{"num_attention_heads": 4, "qk_norm": false, "bias": "qkv", "learning_rate": 0.0089, "max_grad_norm": 1.0}
MLP neurons of a small language model. Each row is named by its layer, matrix (gate and up: input weights) and neuron, and shows model dimensions 192-255. Each number is 200 + 30 x the weight over its row's rms, rounded and kept within 0 to 999. A neuron's up and down rows have the sign that makes its largest values positive.
After each neuron's rows, "fires in" lists the words (lower case) most often at its 100 highest values on Wikipedia text that the model never trained on.

L5.gate207,242,228,201,215,223,164,212,200,251,163,170,167,198,203,203,173,179,252,198,220,246,159,197,232,269,179,233,254,174,202,227,221,197,216,207,214,209,226,211,230,175,150,196,224,212,178,243,219,173,200,186,174,230,205,199,198,166,212,125,198,208,198,260,183
L5.up207,219,205,296,194,199,195,192,208,222,177,257,213,194,220,223,199,149,237,171,212,182,166,215,202,257,198,226,227,229,137,198,200,180,241,192,128,187,209,194,174,210,246,221,224,189,188,124,182,230,213,136,189,233,242,160,234,154,202,192,216,178,220,140,154
fires in: "from", "and", "of", "in", "with"

L4.gate169,198,195,237,195,221,204,158,122,227,238,214,174,274,178,222,239,241,186,193,173,218,175,216,187,192,205,157,152,226,253,197,225,187,232,154,130,231,196,203,196,161,189,205,232,207,228,165,157,212,211,207,180,214,213,203,247,227,209,155,174,215,199,184,215
L4.up169,163,223,188,176,192,155,195,193,186,199,208,181,177,207,256,187,169,232,226,158,204,257,178,241,185,224,214,158,169,223,193,215,198,163,250,160,193,190,219,232,191,239,245,217,234,228,196,191,190,162,194,140,162,178,166,169,169,210,196,133,201,200,209,221
fires in: "with", "there", "have", "by", "has", "lack"

L3.gate780,186,181,232,189,213,143,173,201,215,150,182,155,230,150,191,241,223,175,171,179,205,176,192,248,211,231,164,204,211,242,244,158,196,179,177,182,177,164,179,170,192,195,228,163,264,195,254,174,176,208,185,235,249,229,247,228,163,178,210,192,191,237,185,163
L3.up780,210,194,239,238,227,204,143,240,165,185,200,231,148,129,183,128,185,200,207,182,187,215,243,208,240,214,189,220,131,156,207,198,223,150,203,230,243,233,159,178,215,222,209,230,245,201,179,179,208,230,204,203,252,220,155,218,187,146,224,211,172,196,145,200
fires in: "within", "full", "francisco", "angeles", "outside", "inside"

L3.gate369,190,188,253,224,175,185,155,226,197,181,236,201,207,222,208,192,208,187,172,177,164,208,181,218,212,182,177,227,187,188,211,228,192,220,160,192,176,216,186,218,215,126,208,199,201,202,165,226,257,228,211,145,212,223,212,224,229,236,169,182,219,184,207,254
L3.up369,153,169,224,169,248,199,177,158,228,142,177,199,236,169,195,180,187,218,209,176,159,175,184,166,208,175,156,178,180,225,171,207,200,206,214,207,167,179,247,175,252,207,206,196,189,204,183,228,183,210,214,192,179,186,208,275,244,179,184,190,196,188,192,161
fires in: "as", "time", "like", "father", "named"

L5.gate738,241,217,207,239,199,158,157,216,170,210,142,112,164,240,200,232,179,227,219,199,236,164,181,238,253,250,191,201,182,188,238,235,161,196,222,158,218,176,217,177,242,200,172,201,259,215,184,181,182,151,210,198,188,229,185,218,217,215,155,226,246,135,231,240
L5.up738,190,196,178,227,165,194,217,211,205,184,235,157,205,221,181,253,234,170,216,253,219,164,233,203,243,177,226,193,218,202,188,205,233,220,206,196,180,185,252,212,180,189,198,164,230,202,249,178,216,194,199,249,207,199,191,234,137,148,126,179,154,153,169,199
fires in: "of", "in", "on", "reported", "de"

L3.gate333,237,206,210,214,235,256,227,212,225,188,193,215,201,199,163,160,221,195,194,245,223,225,252,140,172,196,197,229,170,235,168,162,202,169,255,205,178,189,173,227,175,159,218,208,128,226,146,185,144,229,158,215,221,161,214,169,232,271,181,226,187,189,192,193
L3.up333,204,167,159,213,226,182,227,213,240,210,223,193,235,190,198,182,209,171,247,208,191,181,215,199,209,175,176,181,247,236,214,173,210,162,215,223,149,190,207,203,171,192,228,188,164,173,178,168,230,193,217,203,193,161,219,225,258,269,182,228,240,181,221,178
fires in: "of", "by", "with", "is", "from", "are"

L6.gate901,231,188,144,218,214,159,241,197,207,192,130,145,193,193,204,134,189,203,196,214,157,210,211,187,145,178,173,210,252,198,145,180,187,195,211,161,202,215,173,246,190,226,251,197,133,251,200,177,222,217,200,210,199,152,137,183,245,201,237,224,205,250,197,213
L6.up901,200,183,165,193,265,170,253,189,213,185,229,151,122,178,190,174,177,225,209,233,171,198,214,220,191,228,206,204,210,214,223,186,182,216,213,223,171,190,226,210,247,225,165,185,191,201,128,222,187,161,167,180,179,165,230,179,211,189,202,232,256,166,218,207
fires in: "in", "after", "of", "played", "not", "his"

L3.gate916,202,250,246,236,237,180,230,222,222,169,235,213,196,190,236,209,192,238,159,194,202,164,190,208,182,210,216,261,193,227,191,218,208,209,191,225,197,211,191,179,204,224,220,237,188,172,184,198,194,195,173,138,215,174,203,233,179,152,236,205,238,239,183,226
L3.up916,223,211,207,234,260,240,240,171,216,176,250,154,216,182,203,173,213,245,170,172,206,167,185,205,243,237,223,235,187,136,229,137,219,222,139,181,143,203,211,238,188,199,170,145,195,173,217,231,238,211,180,156,153,201,204,204,229,165,234,193,189,158,214,187
fires in: "and", "of", "in", "to", "american", "western"

L8.gate978,167,232,164,205,162,261,168,253,149,164,209,177,163,180,210,241,238,158,236,222,164,234,203,205,158,171,259,177,164,175,163,215,149,192,223,247,172,211,189,220,220,192,221,158,203,242,224,192,168,177,247,228,239,158,222,286,218,166,214,226,178,262,194,194
L8.up978,224,265,186,173,197,198,255,152,228,233,196,197,196,220,211,258,245,224,271,234,191,228,166,175,205,180,157,145,202,192,209,181,193,204,210,171,224,142,203,195,203,219,149,176,253,170,235,195,175,178,239,167,229,185,159,190,182,172,226,225,230,213,212,192
fires in: "this", "a", "the", "an", "that", "of"

L3.gate441,209,215,245,205,197,220,193,193,194,193,182,205,208,180,159,219,196,168,165,174,224,170,193,189,218,239,171,213,227,235,212,185,208,215,208,201,164,222,228,170,189,208,170,152,155,178,158,171,215,222,203,174,170,210,240,191,207,234,207,199,186,232,260,248
L3.up441,186,228,216,154,219,229,174,213,215,200,159,195,197,169,192,203,208,141,172,215,194,192,160,209,161,245,188,179,194,255,185,203,150,268,180,208,204,225,243,182,190,181,216,247,163,190,180,215,200,189,213,218,205,199,235,168,235,227,212,140,164,190,223,211
fires in: "that", "to", "which"

L3.gate589,206,216,186,231,208,207,237,199,251,200,202,184,205,165,225,138,195,249,218,169,204,189,232,179,234,176,196,161,209,204,198,170,273,194,279,201,225,193,208,210,166,171,201,169,158,232,147,243,143,216,176,219,232,164,252,232,184,213,210,243,198,173,217,153
L3.up589,236,220,172,230,191,184,230,195,209,205,172,196,213,172,182,171,163,146,227,188,240,193,218,214,198,181,215,184,172,233,175,158,236,230,228,253,189,223,190,224,210,221,159,190,176,223,185,170,192,230,187,238,240,144,245,222,188,262,187,228,168,200,197,161
fires in: "from", "based", "on", "of", "to"

L8.gate115,225,224,207,166,158,184,169,147,209,212,248,143,233,177,248,225,199,218,180,181,177,257,186,173,129,171,168,189,177,206,207,230,266,216,174,235,182,228,177,209,216,228,214,223,191,205,183,149,214,242,207,196,226,195,202,223,241,206,142,219,197,167,199,235
L8.up115,138,243,249,208,187,224,167,201,181,188,133,222,160,205,190,177,231,201,191,221,183,178,200,254,143,252,244,196,243,210,213,192,236,159,243,203,209,226,219,204,190,233,214,242,217,254,220,216,209,210,155,203,188,233,241,189,254,203,177,189,197,230,232,150
fires in: "the", "his", "s"

L3.gate502,260,240,156,188,225,243,197,143,221,253,205,247,175,254,202,223,199,233,164,183,239,160,234,207,227,156,203,239,232,230,249,204,181,213,174,250,170,218,177,224,180,195,219,194,238,170,240,228,178,200,181,168,211,267,248,263,219,197,193,226,247,173,214,246
L3.up502,219,205,208,192,226,192,203,191,227,183,195,209,201,165,136,195,186,212,248,172,179,199,215,204,172,178,182,191,189,187,226,130,186,193,248,222,201,225,174,190,239,222,207,227,211,136,195,216,235,204,239,192,211,169,231,177,161,179,170,193,209,205,200,162
fires in: "in"

L6.gate399,182,170,169,221,188,218,161,246,209,199,146,210,167,230,248,201,159,167,184,143,208,240,142,269,216,208,182,181,165,160,230,194,194,231,202,164,208,183,251,196,247,147,232,177,192,210,248,200,199,199,205,220,169,178,201,169,243,185,209,238,213,240,225,151
L6.up399,184,196,174,167,190,214,188,173,160,206,205,151,188,191,207,188,168,248,158,218,221,212,196,283,185,211,168,215,217,234,206,241,171,239,181,195,153,199,150,208,206,166,173,206,187,198,165,210,178,187,204,218,249,201,280,177,182,160,206,204,146,163,151,133
fires in: "the", "that", "such", "as", "same"

L3.gate643,157,171,199,170,207,185,215,172,196,263,166,222,257,185,234,196,213,253,109,211,224,172,218,219,225,204,186,127,178,231,177,218,177,265,219,196,118,177,230,165,214,232,243,194,121,156,174,203,221,191,173,194,215,205,207,219,256,200,243,179,198,217,234,184
L3.up643,193,213,184,202,203,201,184,138,162,240,148,171,168,161,192,178,238,225,209,173,193,231,249,198,124,167,200,116,199,213,167,199,220,169,167,212,182,228,193,207,177,176,186,217,175,204,184,204,194,181,218,213,221,209,202,213,231,215,259,200,195,207,277,183
fires in: "that", "where", "let", "she"

L3.gate240,165,186,248,188,244,223,220,176,252,241,232,166,174,146,213,233,224,206,219,126,225,211,180,193,192,233,166,206,206,210,180,199,224,220,197,199,223,259,204,264,191,216,245,156,162,153,194,193,220,237,235,172,204,212,215,265,296,237,200,175,208,209,154,165
L3.up240,191,186,236,214,248,135,182,169,156,238,217,210,199,197,185,219,263,193,206,148,227,258,188,274,205,249,190,212,196,263,243,234,222,265,189,182,161,177,246,185,148,110,214,178,231,195,215,227,219,197,226,252,190,211,246,182,198,220,198,203,196,207,168,177
fires in: "that"

L8.gate696,188,224,203,153,172,200,146,195,174,177,224,218,199,167,204,183,193,214,221,233,182,174,183,188,193,172,203,182,239,207,184,220,183,212,222,160,172,170,188,198,198,237,183,185,217,202,212,193,189,224,167,231,174,220,187,270,217,230,197,241,140,205,175,172
L8.up696,202,189,207,148,225,207,195,175,158,196,223,202,203,187,158,150,188,226,195,205,226,211,222,158,192,219,180,203,194,212,206,236,204,226,176,220,162,148,190,222,212,219,146,220,199,215,193,186,166,206,232,219,200,224,172,204,193,195,292,279,238,226,214,220
fires in: "as", "at"

L3.gate3,190,195,192,193,237,175,224,198,198,215,209,207,212,231,237,188,250,220,194,193,195,167,202,232,156,192,152,214,207,152,204,198,229,171,208,162,173,167,208,155,178,162,238,218,130,172,187,137,147,208,164,227,189,161,229,232,233,252,214,228,210,210,206,203
L3.up3,222,230,221,221,211,185,206,186,185,177,198,200,165,250,199,228,163,169,238,198,215,234,156,227,187,171,212,164,192,173,181,242,172,203,215,183,227,203,226,167,227,123,205,197,176,194,194,210,207,177,234,192,232,157,246,158,204,198,221,192,155,189,208,167
fires in: "that", "which", "end", "he", "she"

L8.gate975,213,204,225,173,188,216,177,257,211,208,242,191,255,194,205,225,250,184,236,156,191,210,198,193,185,162,248,242,164,227,196,180,192,174,149,222,171,217,238,146,242,247,172,172,213,218,205,186,205,174,223,184,210,150,209,204,201,221,192,168,219,192,207,189
L8.up975,204,212,207,186,236,214,177,231,256,223,180,188,215,203,185,228,230,230,183,190,196,230,175,180,228,204,186,164,191,237,182,156,196,253,143,200,219,182,200,170,254,182,207,132,206,209,108,220,155,115,213,186,220,177,214,170,182,170,177,193,158,146,245,212
fires in: "the", "a", "of", "an"

L3.gate12,172,248,204,195,209,210,192,190,147,184,230,214,253,220,225,205,156,269,269,184,185,195,199,196,228,218,202,152,212,236,230,194,175,220,204,195,231,227,253,160,216,228,193,204,257,199,194,181,186,170,197,243,173,186,196,219,147,180,176,221,196,262,245,214
L3.up12,224,190,219,258,187,264,188,169,184,212,183,166,225,215,178,186,197,196,235,147,209,259,144,252,257,169,157,181,191,241,225,238,217,224,223,226,271,209,246,164,192,245,189,193,193,197,244,171,241,165,199,171,202,184,237,208,190,184,148,267,178,224,222,234
fires in: "born", "place", "common", "on", "held", "occurred"

L4.gate348,251,187,167,244,179,181,223,172,229,171,196,232,225,204,216,221,175,206,217,202,212,200,194,169,312,196,119,214,285,226,232,249,236,152,205,168,196,255,181,227,170,217,225,251,186,193,229,246,143,195,219,239,190,240,188,197,242,193,169,259,229,202,211,176
L4.up348,211,135,200,216,160,242,173,188,253,217,207,218,229,169,207,175,186,179,221,192,175,176,170,213,268,168,192,211,268,192,168,169,175,193,211,249,187,226,211,194,227,226,222,228,164,224,191,199,179,206,199,185,208,234,221,213,200,191,217,232,207,204,182,219
fires in: "of", "with", "to", "following", "on", "in"

L8.gate54,192,219,223,181,195,167,243,172,231,227,200,176,235,187,196,221,256,196,228,180,246,226,236,170,242,174,157,186,225,218,201,240,212,170,189,166,196,217,227,215,199,238,190,198,188,232,147,152,108,238,211,208,261,179,261,196,207,226,191,179,202,214,236,181
L8.up54,195,185,182,191,186,189,225,173,216,221,161,203,207,214,219,150,161,200,251,240,218,222,161,215,200,259,167,208,216,176,154,248,218,202,202,213,210,213,178,212,183,189,210,200,170,215,226,198,181,199,224,209,172,241,253,231,228,181,149,184,244,210,237,231
fires in: "all", "of", "to", "following", "with", "by"

L4.gate587,179,212,236,225,220,224,195,195,181,217,197,167,155,206,131,243,181,239,228,160,232,193,245,177,189,207,280,164,212,217,257,221,172,189,217,175,252,191,180,235,221,233,181,225,224,216,197,212,147,200,148,196,191,236,191,240,195,166,250,190,182,181,226,180
L4.up587,204,193,153,194,220,229,200,163,257,178,186,201,151,209,174,197,187,224,285,187,248,159,172,210,204,168,243,183,191,188,204,213,238,171,192,181,210,202,187,241,139,187,273,189,143,199,198,212,185,176,157,181,244,217,189,234,239,184,168,194,143,200,164,220
fires in: "to", "of", "for", "in"

L5.gate385,210,173,177,228,201,201,250,208,248,295,222,263,203,212,188,203,168,138,228,179,180,166,184,160,175,192,198,193,207,195,169,237,202,169,188,205,198,256,191,246,241,192,265,209,243,162,201,202,146,175,215,189,184,250,208,220,183,169,234,147,181,226,178,173
L5.up385,209,216,203,234,208,240,193,226,209,175,213,204,149,223,199,247,234,204,160,210,207,170,201,191,195,175,205,205,172,222,154,218,151,199,179,184,221,167,184,203,212,197,230,147,264,169,216,259,205,169,195,212,260,183,217,220,178,243,185,158,201,178,150,137
fires in: "in", "among", "24", "during", "22", "25"

L4.gate702,232,205,226,222,168,169,195,196,207,198,158,206,223,179,214,183,216,188,158,223,220,171,223,229,157,161,205,192,201,176,145,200,205,166,157,178,227,166,205,204,139,221,190,181,241,204,213,198,218,239,175,216,173,151,231,211,248,269,152,189,160,195,208,222
L4.up702,131,182,253,209,187,208,247,207,197,165,168,234,247,118,196,205,224,217,226,224,163,219,233,208,173,167,235,200,233,236,180,193,199,210,183,233,163,188,211,180,208,217,225,193,243,197,196,231,225,177,225,206,231,226,218,198,193,211,171,212,188,174,197,213
fires in: "1"

L10.gate910,212,212,173,227,197,190,250,202,215,186,158,233,175,209,224,243,190,202,224,168,202,237,193,262,206,173,191,217,210,207,237,176,163,234,162,175,173,221,249,189,196,160,234,237,250,218,211,236,212,196,210,174,197,198,205,163,240,198,181,183,175,174,206,157
L10.up910,265,165,160,150,228,196,219,194,235,196,182,205,228,188,227,255,224,247,181,156,159,232,224,242,195,154,196,167,258,178,170,200,225,192,185,219,237,198,237,192,177,199,193,206,224,153,202,205,179,192,210,204,219,247,199,236,201,193,230,157,184,249,241,158
fires in: "the", "new"

L4.gate690,210,191,181,220,196,149,171,166,174,168,177,211,240,193,250,238,148,254,203,210,210,209,216,258,138,203,264,147,188,171,160,199,225,236,185,252,148,223,181,207,199,214,177,189,200,205,174,221,206,179,212,173,156,153,210,202,183,246,206,178,179,222,248,169
L4.up690,192,187,197,214,226,197,195,201,167,207,195,216,249,203,232,202,186,236,214,210,223,258,202,259,173,221,220,191,124,210,127,183,211,251,160,256,209,150,168,228,157,165,162,164,238,126,206,163,230,203,230,197,194,192,205,170,168,212,170,187,191,189,167,117
fires in: "1", "5", "2", "9"

L3.gate879,251,178,207,190,187,201,212,278,217,183,218,209,199,190,189,262,225,229,210,213,205,174,164,209,223,207,155,187,190,196,162,164,209,175,186,201,238,165,207,185,178,189,178,255,179,238,171,211,147,227,192,190,187,214,165,166,158,175,148,200,226,190,190,177
L3.up879,169,241,198,190,190,189,297,195,208,185,228,199,173,249,199,241,197,192,150,252,178,173,155,116,214,187,200,214,212,231,181,171,269,192,229,258,216,185,200,255,195,225,186,194,208,220,207,228,138,180,201,173,159,211,236,233,148,225,184,216,159,173,160,194
fires in: "as", "since", "back", "live"

L5.gate200,143,216,155,173,189,205,203,193,217,143,169,169,237,189,212,230,247,194,212,224,177,196,228,182,228,173,239,212,197,188,194,183,229,223,191,235,194,216,196,219,238,190,158,161,156,232,203,262,218,173,177,199,183,235,184,228,156,192,206,171,202,255,181,196
L5.up200,177,211,196,176,220,184,212,202,178,144,176,174,166,171,204,195,180,223,206,222,214,274,232,192,257,197,211,224,164,178,206,198,201,194,245,187,195,209,190,176,171,221,151,206,166,196,172,208,168,184,168,163,179,187,207,184,221,228,237,212,185,219,170,236
fires in: "of", "for", "in", "on"

L6.gate277,159,172,252,236,244,192,209,184,225,156,220,188,197,223,244,197,212,182,173,205,151,209,184,241,213,187,218,210,158,181,234,187,220,262,220,203,161,212,193,272,236,209,155,170,187,186,191,215,206,222,170,196,218,212,235,233,216,263,186,197,226,230,212,176
L6.up277,202,234,212,195,177,222,205,214,177,147,216,205,153,222,222,176,221,246,165,189,187,216,252,228,228,213,214,203,157,186,196,231,196,239,188,130,177,167,223,180,215,227,188,137,187,180,184,229,195,264,236,227,159,121,158,216,180,209,206,164,199,222,149,194
fires in: "that", "those"

L3.gate55,266,267,255,180,199,198,165,204,203,249,164,241,146,224,221,193,226,149,132,157,217,202,218,182,169,185,259,199,208,241,181,199,180,210,227,176,213,208,177,170,219,274,199,160,236,208,186,312,200,191,173,205,275,203,239,195,199,149,210,224,207,253,234,222
L3.up55,243,174,223,217,250,196,226,187,239,219,191,218,143,210,206,186,181,174,230,200,193,224,190,206,238,269,213,217,222,163,201,228,162,210,173,189,198,233,205,184,189,270,187,240,191,181,205,203,171,150,222,174,231,223,197,176,197,210,208,262,188,226,239,211
fires in: "of", "at", "post", "in", "state"

L6.gate466,142,158,186,180,131,201,214,151,186,213,199,202,183,162,210,186,161,197,201,174,208,217,188,177,229,242,213,189,215,187,256,213,206,208,149,166,238,197,188,210,236,204,207,222,246,178,197,169,187,242,148,209,172,217,158,185,162,158,179,256,174,220,191,245
L6.up466,191,171,170,229,186,240,170,183,211,161,175,228,141,203,173,167,216,210,217,195,181,202,189,191,230,231,198,179,220,231,214,231,275,200,243,160,147,194,202,198,179,243,228,174,172,177,222,199,214,247,199,171,170,202,248,184,186,156,208,158,210,177,304,115
fires in: "a", "the"

L8.gate612,206,214,179,175,206,179,264,200,216,212,135,143,150,189,166,212,186,189,204,191,208,240,226,231,209,214,216,183,224,186,237,251,183,189,211,221,255,295,137,188,222,156,256,135,130,146,195,194,179,216,212,209,179,229,226,243,181,207,237,240,261,205,200,211
L8.up612,219,235,168,219,218,230,265,231,223,173,207,173,183,206,186,179,202,210,188,218,180,189,205,195,299,190,222,213,210,207,156,141,180,141,159,199,185,179,182,243,173,219,183,249,197,145,206,213,168,214,176,145,215,154,165,190,175,196,187,233,235,175,212,219
fires in: "the", "of", "by"

L5.gate925,236,180,232,200,185,233,191,170,194,173,238,212,187,233,211,202,193,161,179,232,177,147,220,200,249,202,194,245,231,205,217,233,160,185,197,205,236,207,214,185,173,178,194,223,212,155,209,171,181,231,173,219,174,188,214,242,156,193,203,200,182,215,209,230
L5.up925,213,186,201,177,210,264,209,175,229,177,235,180,202,280,145,162,180,206,238,196,214,200,221,204,205,183,208,205,247,194,191,177,208,139,162,152,200,196,207,176,155,209,207,195,179,176,226,225,239,197,187,189,191,184,199,230,235,253,205,201,207,238,176,182
fires in: "on", "de", "in", "under"

L4.gate245,180,286,167,183,214,206,248,163,236,180,264,171,193,228,214,194,192,200,193,220,242,192,132,221,229,205,186,201,215,214,176,245,177,170,250,120,197,232,204,170,171,175,226,209,236,183,208,175,238,169,232,169,214,202,170,227,186,181,247,195,213,200,190,175
L4.up245,150,166,243,182,215,221,175,198,163,205,222,154,244,182,213,242,202,194,188,218,191,157,209,179,108,224,189,190,180,177,137,215,213,184,146,263,148,239,175,208,232,175,224,211,207,188,243,170,185,130,243,174,268,191,161,228,118,162,211,201,202,206,235,171
fires in: "in", "from", "by", "to", "left"

L4.gate8,269,218,210,219,145,213,201,153,238,236,227,162,133,206,203,176,190,228,219,188,151,180,130,205,225,191,161,195,215,175,199,164,155,229,204,195,215,222,185,168,195,174,238,205,263,144,218,198,219,223,184,213,212,213,226,213,192,204,207,159,205,248,137,205
L4.up8,140,183,201,184,189,216,200,281,180,174,211,243,188,158,168,182,215,221,210,164,163,179,254,198,296,181,223,167,241,158,158,201,123,182,212,193,233,205,189,183,193,196,177,239,243,149,155,204,172,200,205,171,222,171,232,221,212,210,202,188,199,255,245,171
fires in: "in", "of", "within"

L3.gate537,207,185,185,204,163,215,240,229,176,185,156,168,210,209,157,172,169,214,221,187,228,251,241,180,233,224,222,251,229,237,193,203,161,229,192,205,198,237,187,220,188,200,196,183,135,213,227,231,159,175,156,163,229,215,191,164,207,228,179,235,227,199,212,211
L3.up537,186,224,174,173,174,223,241,232,161,194,165,179,152,166,207,187,158,211,185,191,208,201,229,214,224,130,304,221,208,228,192,196,212,213,176,224,234,160,216,197,194,211,187,176,241,215,187,258,196,214,165,178,176,209,196,115,131,232,207,240,173,238,228,212
fires in: "when", "by", "to", "of", "in"

L4.gate107,212,248,176,161,244,211,189,173,234,194,228,217,193,189,183,148,160,222,265,176,166,157,191,223,221,199,146,194,228,177,252,164,134,215,168,191,199,214,194,187,212,203,208,180,179,179,211,260,187,243,234,197,202,236,184,198,193,205,181,232,195,228,145,239
L4.up107,286,206,258,168,238,243,192,202,199,165,173,229,201,172,143,131,201,235,238,207,223,214,191,167,224,183,159,196,188,177,173,175,187,197,178,159,216,215,228,222,181,205,161,152,231,173,184,171,204,158,203,228,199,210,143,219,214,225,178,249,166,255,192,214
fires in: "at", "on"

L4.gate96,183,168,233,202,207,169,195,164,224,200,158,169,213,227,238,257,208,218,212,191,188,211,231,184,238,226,184,162,171,234,212,199,255,220,223,220,181,193,271,197,260,168,251,198,190,136,191,143,177,238,154,171,210,235,166,212,266,212,161,190,171,187,195,163
L4.up96,197,195,192,207,209,208,165,186,170,201,208,163,204,219,168,212,197,186,233,234,208,208,188,237,298,233,218,188,171,225,191,235,212,170,216,175,202,178,211,205,192,219,261,244,244,170,208,179,197,202,183,185,153,149,180,219,181,214,221,169,205,237,163,173
fires in: "of", "that", "who", "whose", "with"

L3.gate144,227,196,225,165,208,168,164,224,219,227,203,199,215,167,210,246,189,213,158,164,183,197,157,160,167,186,200,186,227,220,183,212,244,137,209,206,165,236,223,198,199,191,199,197,232,240,220,221,153,182,200,154,232,201,213,245,162,198,231,165,226,199,201,217
L3.up144,164,250,191,233,182,196,141,176,141,167,186,247,124,200,199,201,160,229,198,201,166,197,185,151,176,209,242,185,195,136,190,230,223,190,184,251,159,200,225,232,271,191,226,214,233,152,210,182,137,187,232,201,241,179,183,169,187,157,226,181,187,229,224,239
fires in: "of", "who", "in", "that", "to", "for"

L6.gate578,210,170,184,184,194,178,203,225,233,201,170,245,249,186,209,182,259,202,179,199,216,175,216,179,190,191,243,206,188,194,169,203,242,215,156,222,206,172,216,138,197,189,138,221,206,206,191,183,216,206,199,138,229,179,155,228,189,224,164,186,198,206,150,216
L6.up578,196,208,201,152,182,226,195,235,246,186,197,234,199,187,156,230,230,190,186,229,176,189,205,206,200,229,159,227,210,232,227,181,165,205,208,220,226,226,210,211,184,243,199,202,152,246,138,192,242,195,196,221,161,142,237,191,185,217,219,175,174,257,218,188
fires in: "this", "these", "of", "the", "such", "that"

L5.gate469,233,198,209,174,173,236,165,159,188,203,217,187,151,139,185,175,211,169,175,206,214,248,186,212,269,186,246,205,171,184,155,193,192,166,216,132,226,191,201,219,208,239,212,204,151,220,192,208,185,163,159,178,240,149,224,198,210,207,243,166,219,197,237,168
L5.up469,185,182,205,161,155,180,194,171,242,195,204,186,158,185,166,171,224,207,192,145,217,232,175,202,244,160,188,201,168,194,181,204,213,204,160,171,167,163,191,227,242,237,223,234,188,244,231,234,189,172,209,234,275,203,227,215,227,243,234,186,245,253,189,147
fires in: "of", "than", "as", "like", "in"

L4.gate940,141,237,208,204,255,235,210,213,189,237,176,162,181,204,207,211,192,217,208,205,191,208,201,219,159,161,205,177,209,178,193,220,223,212,199,219,220,193,192,165,216,190,260,190,204,212,182,116,183,208,239,225,227,199,155,221,168,197,173,182,197,170,163,191
L4.up940,178,126,160,192,178,166,179,184,183,197,196,211,158,181,172,173,203,267,148,171,195,213,220,281,157,287,198,175,162,191,194,160,202,200,190,216,226,212,195,203,189,180,202,208,204,251,245,265,218,181,180,204,172,183,195,238,222,190,192,232,170,175,247,183
fires in: "his", "its", "their", "her", "major"

L6.gate813,225,190,206,205,200,174,212,216,154,181,164,225,173,168,281,184,211,214,154,202,168,260,201,216,173,196,212,218,223,173,198,173,207,158,192,247,199,203,195,174,190,208,211,211,156,182,233,211,180,203,211,162,177,202,225,220,250,265,167,206,290,195,200,187
L6.up813,220,209,237,189,236,184,179,239,222,244,195,211,199,215,198,188,203,183,196,188,199,218,199,245,171,158,233,166,222,194,213,211,229,212,150,215,222,185,212,172,205,196,181,201,233,190,216,230,193,178,140,177,146,192,162,226,152,231,197,209,217,214,187,154
fires in: "the", "a", "his", "s"

L5.gate450,181,228,203,175,174,156,199,185,200,218,138,204,212,224,168,196,197,200,217,199,233,200,211,163,220,195,185,186,177,192,163,224,220,165,171,165,218,200,235,224,175,232,175,142,205,175,200,213,171,199,184,150,179,228,193,198,216,189,149,211,157,236,191,162
L5.up450,208,223,196,157,142,231,171,168,194,208,219,220,194,202,192,176,252,212,169,245,185,187,168,242,199,208,186,234,236,156,181,190,210,166,175,201,218,217,178,217,193,158,221,216,173,171,214,188,193,221,185,220,231,184,241,213,159,238,170,160,209,227,241,226
fires in: "by", "from", "through", "of", "to", "since"